Weights of a small GPT-style language model, trained from scratch on English Wikipedia.
Size: 11 layers, width 160, 5 heads of 32 (1 for keys and values).
MLP neurons of a small language model. Each row is named by its layer, matrix (up: input weights) and neuron, and shows model dimensions 0-159. Each number is 500 + 25 x the weight over its row's rms, rounded and kept within 0 to 999. Numbers have three digits each.
After each neuron's rows, "fires on" lists the tokens most often at its 100 highest values on Wikipedia text that the model never trained on. A number after a token or word is its count.

L3.up331:465496524397477534472517484464488526495494533510489471516517471469506501462502506493540530513500463516475548480480532506511512495491502504497499485484501495483525475522527538504490487482502495467511486513503508492552515486503472489520497511486480541484592502486516574541479447457551496509498503517495517484510525476508495484476483492504501492503507487526512484516497515491464528499529548502507481503494440477533532463512466506522486481456502513497491480488501536541524474507525517
fires on: " /" 46, " grand" 6, " by" 5, " including" 5, "\n\n" 5, ";" 5

L3.up398:509522481475512470510521540510479505553509477498505476551533444477514497537552452461490489491446479479491510493448523479504541505453504529547450497486518546500521443495492472504537488512485502541507483480499523459524457514470479507524510514493491529489513497490479552534513508500560492500513474498484493520500493521528511440503464506530511521488466444509531468532495509495514528518515488507474490509509456497495517497508483499498519489504514500518506510514502494537493492505512436
fires on: " 18" 44, " 16" 19, " 6th" 5, " 9th" 4

L5.up104:496529492513487498491508495496443487486537539484480514506515456555530562510476511512503528468527455485490521471511519488447459478491477507542445472505515535440529480490509477488479526521525472516479487519465501514517520485490542520488473512500454467517466532462491489491499502460534489490510506486506493533478503499489545524475480521527467534518504460493488495531508445532485515545490498475465509482455484474518513490506483472539490534492520486501516507501540507511522480472544503
fires on: " well" 24, " is" 23, "=" 16, " (" 12, " a" 6

L7.up302:525502488487486537507530517545455504502508493511497480513499523529500496467518478517523526506458485515494478474509501508519489478456517489441493521511515455516509496475484507524492430506534526544470515541538474498543456506479512475495516475512493472489484454505515518535488529497536494496441555508555485478466547455502480498501465481517542498507510467467494525490470514472455520504497512490481533540526464459519534500515437486517492509515515485486538510502522506498518473504503491
fires on: "," 50, " she" 5, " United" 4, "|" 4

L2.up144:499487492495504496481505539474483510505533524502459512510522515506517490490485467474502454499513506482472489492500505557541502491507490448493449542460486459478487511455455488453491529505520527520513461556461547498517536497505480484493464465522522500511509551463486532508484496496540537453538502502491496471467494505500520487519522502508485469505474521484522520495484500465488494519502486525486500502527544496460534521530495528473525492488504565488517429547502484515475513530525495
fires on: " Sim" 17, "ped" 9, " developed" 8, " Preceded" 7, " Succeeded" 6, "17" 5

L7.up303:488488520499428536460483524501468520493490506500456485472517483507487510462479512524511524522482491524490494442498540501484479467561498511569492517505491461515504476508492513468486524482497507551472543482464476530491480504462500478544471485480503518524551507479516521506482511525517468479472520516479469503502482501541500474460499482520503497513465481484520480545481493540513499529519502532516521457486508528482488451464517539489506508490496473514546500492528486524491465433509503
fires on: "," 35, "18" 19, "ree" 8, "ub" 7, "rea" 6

L5.up567:520515488477511517470534494492493513501509453507469505529486494462517501492452515502521505487503473479506499455491526529492483486494509546488478467519493492525474473473482490516524507554500472497464489529483443490498533494441513515495489549493421517524489505424503514529487482480556499484519530499467494521471487495503504473509497489527484550438541509471509511517501523507478543534533459498514485506500500495493503523483470546517489514482527496502540508532476480471516486444470508
fires on: " is" 23, " was" 17, " by" 12, " (" 6, "ography" 5, " 18" 4

L7.up431:540504507487536476505464482525494526472482514482511483552504522483517533476484508510512476511470490452525495512486471490507492494489483527491489483541532503522448500461484524495502501471553509535516485523509492461540538481502489481519502488516535458523454488499498537518509512491538471463472517499526465519479530491510441475509504467501576489519507506518539509467497508493463487471508473509475536538506513485503514521504443508566490450482515494447500477466506464503506501510476478
fires on: "," 99

L7.up181:564443469461515508483437514522507513495470507529515463477488464495531549502500527509481462505538492484498484472560517494526502575498518495479535493497480528445521492462479487423504512483537494542502515482446470474496491498513479495530512454522523477490492511498474549507509507492507505494464504511490469489535494473533536485486522507481504449512503502488509473522518494513495476496516475486488538481469506490539481503498492520544496495510491491476482507499555499493490477509528499
fires on: " as" 57, "," 14, " by" 7, " the" 4

L2.up414:485481483476513561540479493492500515514559536531503518547462475436511501467466508524530523505520449477492548495495484504500526475488497514499550508507539512497501515496536464451500491494528490524496515499457498526515493519449477494473526477514510503514518461504475553504515512527494465533501520497504488484519519458510499433495514534495490480504514463485514497477510477501540490490520509479473473463487483499505522498480487552505510560488531496477481533479511548533501457518527512
fires on: "\n" 28, " (" 17, "\n\n" 16, " by" 15, " of" 4

L7.up12:465499413478499477488489511490504446513482488481496516507498484545518498477454519511544462519506506507475494492480481488524484474484496504469502483493495518480513490494490541479502499455494495526530464544522500486522525446475566508535496521482514528496491472544495499503532473500488518503495479494477520483537502502504515501513563494486472478495521505539558488498470552560502471499543509445534539484490520510518485508481478532521506497498489548493472475511496554508536511527502500
fires on: ";" 49, " =" 19, "ed" 4, " |" 4

L7.up597:490526486482506497520520510517504537462497459505545532503525533495550518477469558488491471513512497514473540512500510458536506462468490511489492476488544474456477471500562466493505503518529517476500478511480498475492484558469479476519472471536466445553471492481555486493529515505478517486512527497503521526467491503478472513500514487506499522472480525535511528509487515507490486475467489530462540499543494469505493473505482495551470471456527526478480485489504507490467459503503530
fires on: "," 85

L7.up288:465528529473519508516498511494507506475494503518462517498494471529456479490498509526476473537530464499523533513515517494495497491513514518541505550529515493482506477503492507466482501522538525495495497484488469444549508502512513496537484504522504538537542535487486548435475528471485515493511515460515524524473502523500546461483509483501514484524483521484509496482436458480453494484505482534511463455528467448536498510517464454532443505493526517472514526480487533479510509479495509
fires on: ";" 29, "," 18, " |" 17, " (" 12, " –" 9, " 17" 6

L5.up473:461519528513497500555490525475396518489507457484514478505488499476488511525501500530489482450505505457511542510514462511557449515500501498487519478518498504490494510475521500505464481505513511498511494537494481492454494557506515472482499483487504472500495467494537458528492439514473534484472498576498512513491494519528529505477483509509454524506490535522510490509512525489495483500511458454474494536483532483486517463496510476489507476498489471473506483461452485481542482496492495
fires on: "%" 37, "$" 22, "=" 10, "This" 7, " This" 6, " above" 5

L5.up266:467521492496507512517537498480532532467468503486536492529455498528509577515538475490537498529499537486523492509519517527501532467437511508525472500531512521507548507485492491479485472521526452504536460478527446490477460561497562485458497523510504515490513479452490520533511517542512511479493459513483520505508486478488509487514481533515493510507525492474520509478507522530456495509501501491491513514502537479540464473488484464484539488449479512485511497502518461488499475495525519
fires on: " there" 26, " There" 13, " al" 13, "-" 9, "There" 5

L2.up171:514522526490443551507488466510506490497493494490497502488482495566499487489500493471474491513506491530517505461506487503471477489480478528476511436510512498488433527525508463525532506523460519514475547473493473494507506507489503525499470502504543456486491526524477449525484485516488474498516411534479489514489480510489491496515468486476527510471482521507456466573499443462497453543480472473500498480484490503499463524503510498500498518537484514500496493496529485509532500545497479
fires on: "i" 21, "01" 8, "180" 8, "ão" 8, " 170" 6, " 1998" 6

L2.up151:512503498517450495494466461558506537486508484523513483506502467500498485503524526496488514474460466547469555431502492498522485481530499492501499508473504512547471486458547469540485482523527503530520497494524504501515512544502509508514495500470519481511473497513535474537500449494476453428511490477482495495524455546457464519509447480547511482495484501501522478499465469495483527488459492515535486539506496519521506533459464496531547488511510516503485481484488497488494504503492506
fires on: "z" 22, "b" 19, " B" 17, "ks" 12, "er" 8, "i" 7

L5.up343:550482472507491529494493486471487515486493502508522503476471518484518520486527523450561530457478532504522494508506503513518469512471492546477530491484459505545505496504504481495467493499563533522493490508512506463514516532500547481514465497531493466455530494541484458497530514492488497514470463493509496497511480452558473506503493540516475523461494511500533497557549541534506539527500494509508478505473494502533500525502518554503494426484490471481517529511486517477523487487521497
fires on: " by" 61, " after" 15, " with" 7, " within" 5

L3.up396:490531532516484515465574508467483500514491484514476517500485504454494498455493530547508509512521450550532494492499499492490564511501473504553479536520502488517492504483527511553516523477482475520506496481523476532496506515482516486486498508519482509466474499463533551502495462504552483512489427517515487482517552487530526476516490541511457492467509498503477473553531527508473502502502463522524500504508452517562515472482492490496538515480510493485487471474509517491503476498474503
fires on: "." 32, "=" 24, "-" 19, "\n" 5

L2.up419:554493485478509475487495482515474489515500517498529544506531511519514490537532487527473490525489466512468507487519483501537517521515535513510505504546513517502506534433544495486445486509484539488488514476462537505465450477493500500480500453478508518529488461518495486509511436493505470526480487498473463536489514498507461481508493473544497513476454528544508528539508539489494492556484499486542519498494491511487525525511517506513481524529496497500527504505495555509531489542480573
fires on: " ground" 23, " water" 19, " white" 6, " sand" 5, " land" 5

L7.up229:513534517517493475506518515491461498506539484492517541496473496485485503504523549470477488519496499513497465458509486477501577536523436485456517507527510549492519455495523516476469491502526484469518498505467501502452463486498523544485504511522491542498464456492498509483463490475549512523546480541448487525459468488558496485495488500500517507491475498521485498531516513503458506495513507490510495482489438471538506515511539502491521530470493537484460472509475506489513532473490505
fires on: "." 47, " /" 13, "/" 6, " °" 5, " (" 4, "-" 4

L2.up482:504481435534483530482531496512522519520500499487506470540471491525506499481549518476517534446513473478481528492481483497479498516485499506509518513492499483488504522467499468492522428528521482468532547512483474505465483497450499489499517516498498481473517559463466507484505519531501449505519445473483549491487481526521473490477480507512508513516485487552466469533489465485509528493488497472476459498547505480512555529489521529510489469492505478509489456509524459539526467511518480
fires on: " century" 17, " Robert" 17, "-" 10, " Scottish" 7, " CZE" 6, " Baron" 6

L5.up495:529491510449446525524496487503504504464546503486522488498506506523494502460497499494464545482504490506489477527482476501476496509487475481508485495542510529522510499530506511463523510508475509502503490479498508447552470465502498483522477496461481461498525484533531494504562434470500493506513467498538481450526534524501496500511430481471466473437527466491471504519531478507542499490494522501482517469505499482495474496478505495507475510506527558505542468502545467539530521483501470
fires on: " can" 40, "\n" 14, "Co" 13, " dep" 7, " Rank" 5, " must" 5

L5.up540:482520494478517460511491480537481478535512528467501487513489534516505507439471507485464479504497481521481465493519468499472516536496487488474544489503535493514469512527469511513517520515516506545497525498476492454531510483523508493491483519547459498518516530479519511459516514454493468509492486510480512503531502496509468407468464462515500469538467461532538553541491478458498514498464501522514497530529503498527523469507514487510493487507499459475506455480473507445482509462521501
fires on: ";" 52, "," 18, " ele" 6

L3.up453:512500507486492467515495475525510522454533490564501478485476523536509486484517541539504496507518518531545533450541517494475527514475500503514513512482513505498522498479507535496529468516478514461504487498513485504524520495486527465486507509507529472534507529526521488524490484515506503540499457502457519500527496504486473527461481483548510501563517520515423526508518492463492497522511491491490468460578512549454507528488537494482490515538504465536517492484528489513538517508457506
fires on: " 184" 16, " 180" 9, "180" 8, " 185" 8, " Han" 7, " 170" 6

L5.up467:449502479439502510504509495512504471530482481525509485525517511488509568472473451501514497523486605469495464471493488520497521522513498540516500536525517477529537507496503511487527497509513520514485468504507511443524513489524522517545480498526503484518476499512484460494495495478481472515487468475488525502491516508524501487490520519511481429536508517466540535502519486530499478512473440519490526497524502468492504562492489510465520453487475519475509500490515509508511475495554488
fires on: ";" 46, " by" 13, " as" 9, " —" 7, ":" 5, " –" 4

L7.up456:501512535447471523516532499502532509497523489507541488516496507506539500483535471500514475508456461503470506458490509507468489522542486515495505487476519495459504534537481522472529514482517463485505500493512500517506479496477465527519505506527531487510510518486487498494476488561463492525536500538483503524477504504512524511499501483449421414504476506507478513493522523472485505491509455474458493495511494515464524497509509524531516499491545478498506542475550432528469457480470490
fires on: "," 99

L5.up256:481529493451502505499544499558515528515480470518556511511547508573474502486492495518516469474505534505501498519481504547467462478460514518532511552502505458501503530492531516495472485482525520493515456485514510520512474544523469472449494484463480519506483479506510529502498477494517501508510488479496505464464476530429472509460483508513509471478461527530537491489541520482491524523509497497506537502500483497516479491516494516456525523496449491479519522478526506452510458519504515
fires on: " life" 19, " there" 13, " United" 6, " help" 4, " two" 4, " There" 4

L7.up301:491456497462483478471454490503485499497495488518504459519514516516510559438505493511456495521519483474534519460495484503472500518501538500468509476482535517481509520415470514472519528472563498513509545490480494504506493496521531487503457519484499518491437472495475475486510485475505513517505478498488489474475491492520475497518512452506491484519531520543534506483523519489491471535519491498508526445478480510515501537491445525529492479487457476476516505525488475522524481509558537
fires on: " an" 27, ";" 13, "ed" 11, ":" 11, "d" 8, " his" 8

L5.up276:489510524511491528514502474468439531453470490474490495498487538520480464519450496521541490527507470487486486509515457520540507484488497507517510538484530466512457458516501535499485508482535481512551489518543494518512491516510497521509498508523449532470485497490505509502514484533548494483471492522497497528483530491519485544527486474501486520521494508461506480481461528491495499528509511491458529473512424496515506454490490487505495531541462464494490441502490554547453516520494519
fires on: "." 17, "n" 15, " the" 13, "born" 6, " a" 6

L7.up564:468502487481502561488508480500511493489493490533503539483504459473514517487508533529506463517523521553493506466519486447500497494443502516471520516518485519486547482471510475491520541498525536460499462493502491466504532508509520479508504510514485535459507505476487547484521488459480536488524487484444496522471486467479490504535467491489536522514491503506526529503518524525496531472463489488462504487546508501504532533543463510547499477502519511506492487476528581461535524464508518
fires on: "," 43, " |" 29, "\n" 11, "}" 6, "\n\n" 4

L7.up454:478516528512516503482496491477509501519538512493530499501481463485497540481499508463496478501486480474511510458519535501510485509533493514518513506456495485496460546525476543548564488526495481512464497527522485513500530519492505501537455478489516495503518527472516466502484501555515470456474506553521471512455494517564500511475489498493488511451483488529476539491497500509530517481540445523473522498486492500509539470509464533532474511479494514537529438498526480512508479441520511
fires on: "," 87